From a checkpoint of a small transformer trained on Wikipedia: a variant of Adam for these matrices, 1289M tokens.
MLP neurons of a small language model. Each row is named by its layer, matrix (down: output weights) and neuron, and shows model dimensions 624-687. Each number is 128 + 24 x the weight over its row's rms, rounded and kept within 0 to 255.
After each neuron's rows, "raises" lists the tokens whose logits its output raises most directly, leaving later layers aside.

L5.down609 [110 130 148 171 104 122 125 121 106 123  88 163  92 132 157 133 103 121 191 107 120 125 143 118  84 141 152  97 126 145 101 118 163 162 113 177 150 153 144 103 153 134 129 141 127  95  97 140 144 102 147 136  75 117 108 106  92 151 137 132 138 112 187 171]
raises: "ar", "at", "op", "in", "el"

L5.down569 [103 129 141 101 108  87 118 109 151 142 121 120 138 123  83  74 102 146 102 113 132 106 164 128 137 119 144 153 143 142 156 125  90 124 153 117 116 140  92 120 133 119 127 162 131 139 109 163 181 160 144 127 120 126 130 134 120 140 112 121 135 117 141 128]
raises: "ew", "ine", "amed", "eb", "ines"

L5.down551 [124 172 134 165 167 156 124 158  95 142 119 154 102  98 127 151 146 159 156 106 134 151 146 150 119 123 144  99 137 140 164 163 130 152 126 110 157  87 147 128 108  89  85  84 154 123 105 114 152 147 152 122 134 119 111 131 118  41 138 108 108 158 109  70]
raises: "ested", "ed", "ed by", "able.", "able to"

L5.down2939 [146 112 115  85 101 158 118 124 158 142 137 125 160 123 165 140 150 186 101 160 125 138 141 111 165 134 125 126 100 138 110  97 129 130 138 118 120 128 120 139 126 119 147 150 179 144 114 112 107 109 150 147  98 136 126  81  97 160 119 158 169  95 205  88]
raises: "\"", "\" and", "\" |", ")\"", "\" to"

L5.down603 [125 132 140 159 114  96 102  99 155 142 135 104 120 159 117 112 115 113 145 107 144 175  94 147 146 139 101 147 111 118 107 130 140  92 112 169 122 134 150 125 110  82 148  94 122 107  89 138 191 149 109 135 145  62 117 139 130 130 134 112  70 111 141 132]
raises: "or of the", "or's", "or,", "ion of the", "eless"

L5.down2533 [123 145  68 122 153 168 107 110  95 164 109  83 113 101  93 127 129 125 181 134 107 134 145 139 106  74 148  87 110 135 110 151 102 100 159 149 115 145 137 105 132 170 144 135 156 113 166 137 127 137 123 143 119 155 143 145 104 108 112 126 123 107 139  83]
raises: "ly", "l", "lies", "lav", "ray"

L5.down42 [102 119 125 119 136 112 132 123 103 140 124 128 108 133 104 155 131  89 156 104 114 105 107 153 127  80 106 152 121 136 135 137 105 132 116 134 114  63 155 172  82 103 113 102  81 102 104 139 113 139  96 151 144 126 116 134 120 154 147 121 123 153 134 129]
raises: "...", "i", "History", "3", "idea"

L5.down52 [106 137 148 106 131 127 142 142 130 171  98 112 166 154 130 105 207  88 128 127  70 142 108 121 132 138 151 127 143 173 131 116 131 168  95 154 136 129 176 170 137 117  97  99 110 132 136 108 153 164 151 124 126 140  92 172 134 156 174  84 125 102 122 119]
raises: "u.", " Records.", "ings.", " up.", "ie."

L5.down2356 [151 111 157 118 146  93 121  86 158 153  87 143 158 178 120 136 124  78  77 137 103 164 114 149 105 120  99 119 171 149 116 120 149 114 139 131  68 123 153 122  85 129 142  96 166  90 121 161 143 127 151 151 131 136 137 129 121 149 171 145 149 117  90 117]
raises: " results", " assists", " changes", " start", " works"

L5.down1925 [117 106 128 147 133 127 116 119 121 135 126 110 152  91 123  97 119 159  98 107 137 127 102 169  78 145 157 140 107 115 142 134 133 128 138 128 157 112 140 130 148 125 150 133 101 143 171 146 109 129 114 143 114 116 128 141 109 111 149 139 140 124  89 109]
raises: ", B", ", L", ", C", ", O", ", P"